Part of a small language model's weights.
Size: width 192, 10.9M parameters.
Architecture: LayerNorm before each block, no position embeddings, tied embeddings, normalized queries and keys, ALiBi.
Training: a variant of Adam for these matrices, 376M tokens, 11484 steps.
MLP neurons of a small language model. Each row is named by its layer, matrix (up: input weights; down: output weights) and neuron, and shows model dimensions 48-175. Each number is 500 + 50 x the weight over its row's rms, rounded and kept within 0 to 999. Numbers have three digits each.
After each neuron's rows, "fires after" lists the tokens most often just before its 100 highest values on Wikipedia text that the model never trained on.

L15.up749:503504596447550583493529479493533528519485482527496474481509464495492564477519551527431462450497478510478604560516573431419462461412518571603463487516510492420539574455504552465511387562541474542536541525487545560545606450502407560442510501581443504442516420467507523482545575559468489404536447402524441526429479477452422485420522445484461568499490464555587497341477443411554530436459
L15.down749:483586578409522610505468481482563413506424477540457585496460501534502536534466493501494512443506464496488451521509500467482582495509445496539464437421524497437576503521532447428508404489527516492536471600542528405471481568488440512702514565536518528585507513534587404477514552590555537571500509545522473581480508489546459470491554459553411456511467451549518460433494482525467520544487
fires after: " 4", " 3", " 2", " 5", " 11"

L5.up389:541516497445531518467453439480550482531458538480432589410438529561559626513447442543515480399592547523474609525473562523459502591525542475479499464553424555570582543602561492539569495517526446440564547563504500530467445522563543479444533493551560471525509511505471419475538533547432509430583512466480365526529505450501440529470559460434565491502505532589553479494547441435492598527441
L5.down389:425512528373472536470420487532583521534450568526444542504523531458420593470548499548543525587556449458547554440529458495461446465508517521573534419515543505450484532527470434409486546509388548499476437575537545555455459509390508444525556429412575475530484465509507388457504522498555467510533466454522561479459427546512491518475520516490448463498524539524430619376531544589556473442502
fires after: " 3", " 4", " 2", " 5", ";", " I"

L11.up252:517546536525458508477464516524523580484540492414401394508449444459659534508494417507444500354455458515459485544449357527557502506504490503519552503490538462487452496485518475524517529495519444478527498465453616562548438589468500529508526589589533554534485448498448483399590485528537528435524529526563533529590485550519529546527484500462511537456514579448480605423449375522473533448531
L11.down252:556379399508509506480510491449486530508534550488448403470494430509451480419445519473518427531468542521486531526553554464525480508481525433534539479529410526467555487511551439492482461481505520534469510527506571535540439489533512436528564504469452473431462540539514614575510523449523389637486502493483438452470484455486808421515486515491437425558476482474405478543492513528438419526523
fires after: "=", "\n\n", "\n"

L9.up115:504458480482502528474470480494526538542520412405528443452548503460458555583500433651446461441530382523444468536494435443523430511495573475469513536557485544455532397498508454490612515526559414473533519504511517459511541494541472380480528528593441480510550468428337459521631488504561557517534488523550500503578544527486482638514472554400513520485454621516461451448451415458509484427498
L9.down115:508604588509581461455535572378527532575506515538508494472522461505489436546534535478492544447569416499504488599463546488509523495460438488507563483568567463539490548603415457500375518506525428522452534527417397557528460506474487620544454505442418553480526500569512460543499506438505537528468540462424489515509481497522476481476500454490458478500476454514460525404519504550473453451523
fires after: "″", ",", "\n\n", "\n", "=", "Personal"

L11.up433:513530561425552538473501546535573467521461418530542454433486485558516549421508472481525435451466495539477515501490494549504482532568492476429499486528471545503565474599539529483606460540501512539543491390419572525538506488476497532496512455465541463580423503486553562481531496481524384459506475540551412623435570378490453578451496425610530507476455522517522415455546366485549572431509
L11.down433:495485513473529556471510499551493450472481491509434442496478527611486524506443550522518526446523449574484604524491527478452592540450468430500524507483582534544449540473407551473372462478468503448516540491493530481587439589505421490498571515613545533606425468456561473629556517582538461513518409403392535530569433515546429591486446449503527498428520616537489513534472495560483454473488
fires after: "|", " 4", " 3", " 5", " 2"

L5.up329:529464528466434568517431457500515497481481481419434524444427563378510509543479512441553437503459517499452553556443483499507541616655478522548567519582477566508607519538462580455506472504394430462514535502524552592517508525561503449451481522496519486446516501366561451470531509464510498471517442549525381551571556451483458509459491455478581507614567537541592542482469443415530576462483
L5.down329:508460571420471547451490475512521494569448418492522504435417375520476528515504456490521465543516472478466584484510455468470563560543543532640435495507559549509553572535515560409557506516529511411582483549518497498510485541554445530636522490466493416602453520512541475503465485478532546417513436553448487470400521459438331465497456545550448467450502493627460551438531424541546550521539
fires after: " 3", " 4", " 2", " \"", " 5"

L11.up356:562476498530427511453490377508685502404386452379508489539464480519466506485577478490514507477453433553466424518518470437540398514620563574480491482547444445377506433481452381510534517462456428500517622481539533599508441542483503483408459436542509523531576468506456497439546517451526456492574516504541472502504525519569537584458506511467527548554528533476476444479514469470434483534454
L11.down356:460471444497481488494519488519510469464502493475499488486425431471505483423455477539507504483461534472535461511462493494528463516486533514472517490532500500486509445495495494547488525533499453556500416515469462501533537476482518490489519539486492575444538492529456504452508494508506461535522524517535493505538553427529999477537450524479464485564445514537490487496479507471458477480500
fires after: "\n", "\n\n", " Born", "s"

L13.up129:451421569456448463465419557495557452503465499449485580552499493548600489510566507488430460439488544460527394517494533415521516412519501468527486581538432537488492440509496531556499507576533457512543564601453526520575608480521444448457484509460482555495476476510382551455549523391479477515570530529524502519523423438516459616493464504484529525511499546553570492537423480406493509533570
L13.down129:522465530447458576501571492568566449475523515568460543421563410477441582545570505553436545542470451491467506415507504446571520380459563584589481552425451480465539534541485489591497494522471582473499486533521611439528469505527461488485451451563507536490544536533530546449433463526558556501527524556525499482443419499451459530612456468531487383528454490360490573423441472504531482452512
fires after: ",", " United", " the"

L8.up343:555448484505458387457555550508589467520442486492461530442463520507480505541535390473406457489441401591542430513486470398566552608479540474459529528538464573447510399498474508561478545477524404541487528481505467601535465468588512530504584514579593537513545411506459468416554506470595478592565410497533341448558536500544491507482514480471514586501485487556456448475522453440528493493488
L8.down343:553472494558452571476455445491531531477553468440496495548459385474543513550525502580477514459479491489570500461526509547500563431498592456487494563486542555490526452463504507423505494502565458429472488541531325503595560533507487512548442470517503488511377476465513543557522527507492549469480483507486541520443476547419812554544443498375481491557460568522490477440446441413475462486522
fires after: "\n\n", "\n", "-", "|"

L8.up67:497462467430526553441559506522482549413444491397513485444492493542515480441457546560424543512474488571551486493533417514513476484560483492544467447416572607520495391417590479463562570470548434395490451451529578494496548541388457439385546448497551456541558480507469547507499523509477427467481560625610554479525471504480525599444493552577532502543454514476474383483470422513488462582454
L8.down67:513522510484522388517404415486529510602561459570482559533504430442444504494504448472560502547520456470518465534506614547483454517486527449492509481623492464474507485555454428454495540573465510666557507525507423512503425497590537500508517512453427505481540554472480543515429386414462499592572409400443470553444453522491486503478537477510528494422529445463478545552530599458467540471603
fires after: "\n", "\n\n", " in", " to", ",", " there"

L5.up490:419422457512433361536515492519501658454508503480528497526470450473521541580532400526535542461544452454606532557481527531466495483434491510502553506523478496500507407538521425473498586527501485512591622517442523510586402487477530474477570558485586552522478497422503525410505486612543427554528434548496451416523587538430460523516461533450515526546527563482488519492396489447452538490565
L5.down490:502515462501566391508474504535439459441456481413563518542556583506435551461488527458512560526523345442506482561503536487607493470475561532546550387478485497426483458449563394397595490512498513498522485547555635456456514453421526446540459488485534493525512491500542526442447531536470434430500523564552482516513514460482543522485440510410543394534531529480462455595543417595526527492391
fires after: " in", " |", " of", " In", ":", " from"

L3.up361:488579442490530501452394470457456489473557486470425547453440526519378568609517464402555549533494504452508483575493466495538392507490517511453439522486506511481466478508547550457494511458522492490475406562504517580563466473451538515461482522567505517527550513472511363463540555560432490645489454416519607448528528640530455449563465520529561537515495462503541594538509509432517545531603
L3.down361:534501590585530628591478513494570446514585445554467386480512428549460551520477491517495499532532482507570427559519565511512442423511479494477426504507530461515481513509467419450612505510503575451468479490492558586458412512485409468516499505492571502477467557410513429468520441538460536554461533468438509482488402504502370535481587497500517494510484535503562453528544531489425574545577
fires after: "=", " ="

L12.up385:452444439586515366430471500559573447449530451567448462495466448541520609499646564506393503412512460448455508533483485431552495468588483455605495452578497457427503486533476558486483494502626520407469536531483479488508527460510441510492559493537554528583554513496476475480511487397471538486560549460610486553503572492525427588557472441532593544439537552452517480572506524427612414431528
L12.down385:422509544547368537475454500551482381507532485455514577523500584580450536526613463447519448467513494371367412423513547485479488556564504540610418583512479517505473562427517392420528489452526527468520471483434542489496450487524528527476548594494534452492569550520463481475387450477532553528545512465536519452542496452524568589572503580589528521494533495379534519496461446597511397482505
fires after: ","

L17.up752:531386579522474514478504539562567480498424519487486492440519400529569583583466498489512506382537429527508395602508474379539411510460519530484452543533426606490474446563457442560449497504454498522551502482492577465491589553572474536500499551494543476528558405473462510407552524457481539448581413500493497515451494412520458572496483516488590521545502498432544497567405417518563497488550
L17.down752:473450511490518523544528542584525497584565526440432440514434523437438590520496484516496462552433446493473468522488540460533466479480525433558497546508533493491489525521511440547428521563516555484560445544536576497547490506442451505439527442594463564506504643511489529464510515516534504500525516520482458377512412360559467533500492569542479508521539491469572433546518538542500464543537
fires after: ",", " was", " United"

L2.up581:531543540416607511474487545547518501542493382490435546498534513475504498565560506519470428547529502411467531566452433513602395473516559522521396493469482491367379460487596539563522433495559501472513450544521518584506532524516536493390504519562501556451532519465513462524489514449414499534588512402477485448512502535513473423546551523461522507482412552536552479480532537447549560480570
L2.down581:656484562417535531533506552485480554505505465497481511578553607500510537497526496525432483520509467493587513536449466459523419479530455516504483545538555617546572534487488496525477545583531469493519482533524480516546479550592455550483494490523528481531503548508473456570426564534478460461495496420575509489456469516573504610468519466511492502495566513515536429579551507436491557455522
fires after: "=", " =", " R", "s", ")"

L12.up459:406497459483457448483436468497529547397551460468574464453496444539516532508490501509565444466494432589576585615425464550509388568596524528496489442573546529525548525456481524510473468511568463403504503512451598472515408526464493375478570518487508538541522413523529556376568439505554460410543500541565511578501575497390498523554488496473553543515517497463435451547509478478432548510445
L12.down459:495598570558481494472518426470509545527521520609428486516468517496521532456527582483494529441496504460437507585536470479457538453457514479587530582521500454451416502488485445407531470559460527585457437416478528418481530497550567563533515549475448545501484527616526528573449488473447443558488525471402467435456479472518769447550520522476543477452533489476419464582522479534522453505571
fires after: ",", ".", "\n\n", " is"

L5.up409:427512530491502495454456512590627527534489429474542575470442382547539480543497464581470394481487421581506483484494481484462468544532536625539530508426493540388492512492498501565442495535484474514497466445518517500513463573559582465545462464539606485488578365513552484507507490499525558466534461467547487418560485417449495473427556502463494551465394520576503450424463573454520559602531
L5.down409:489489556490485542463475431484520457469476501503485469473551470474494440574572412551541611475479436482515508465591439403426471518482538511509520427443496383462584499401519494446539480500579515494512478521514537450464438526450532438589499492398479418465572517531501465593451436438581502488483498519493593494503549508491602396457576484553485489647530470467436602395479481515451532484502
fires after: " 3", " 1", " 2", " 5", " 4"

L9.up520:518607483482541446467429325514582420521474503418505520594434473503495473519525409421428493505489492567509422499448502403595480583561516482476455511468415522480600448544544549511553559502438503440519537471561465557545490514490500542451518476634495526497562486499450454417494539500467433521515497506566492435514535518451510528380499562540584576524485477444501495415488513471476530496521
L9.down520:503506490495504485443507503508544516474490450496544522513410422522509522521501460498454490464488495513551553563491522558510445465576560467462461451463449518519504421468518478482467510508544441489536533464563410521501520521483499501485454516467487524550481444558472457465536521466491458467522457505590514529516496563498936491466486509459492542419478526575524501432489450441563546511520
fires after: "=", "\n\n", " the", "\n"

L11.up197:519540582505442468481481474536536487513526493450427475459475400403501496512502534531499516421479429519464480453454464522567487476497528574496509503485482598425531448449566432478506460447495436475510595512432487535526491328440589436420514523612540535497494474388522478464511496609460498480478432548523462498545510599469517599458453514519466595556567494479542448437515412437492582561480
L11.down197:532525498556532513556512447447520581498458569495511477438534436544513487494450430436495569491421531486537545523544521527489452498422522491503474516539550435483546440494531519542477502529447493590454536477509511549462489510523542488485488492492422497469493483465462556524489514432519439516562496477501545498523457441585864512524464424403546498477530467491441567534555519506500437503507
fires after: " (", "\n", "/", "\n\n", " \""

L15.up44:406470496570493497475521504508563502487455595430564464561431445433468531528591419547482535460591530441438534468443521433548482520487524407459483466547514475457492430595486554445503490469597504444497534534485507516486496399513516389483517477523543627508534437476479476451437495541537521440556468471502562456483502553467477609519421565519512527492556541505590508534440547520585426574550
L15.down44:511463503496524429516515549500490498533511420490560613529492509479541466522479566465544516655460535534530497487513569471491482420565555524394493427580498474456477505528456459522535624528473480507465459522443572453393566459422520500524478556541546521456404541536378539504521584537418463513541439497516402502433499547480654440539430434484568475486446450387482443484550467507474513490513
fires after: " in", " New", " des", " of"

L5.up164:481481515443541511537552399529525531511493508535517557568457470406552479537551542468525491472472492526602522514424404503522458434610461627386545490503531528494487462510462490440436512540509495405590452465471532518550525427463566460526490539480482525497523494506457455463592454558550605489490556482484607423521492458420476454457527563463490633588413473533554512467544508405525420530583
L5.down164:427439512430434537496504472591485467494467407415505412495456516444530559482461511465479464440440454487517475564410610569539591439520475457516538551505470509497472443510600490465420547587505386575595476441537498482575460512459417440558516404502500472540464502464534554529526478484470531425473501485483626509468512485540529426560485487516517562431424373518405474525472483617462527595479
fires after: "'", "ingu", " qu", " rate"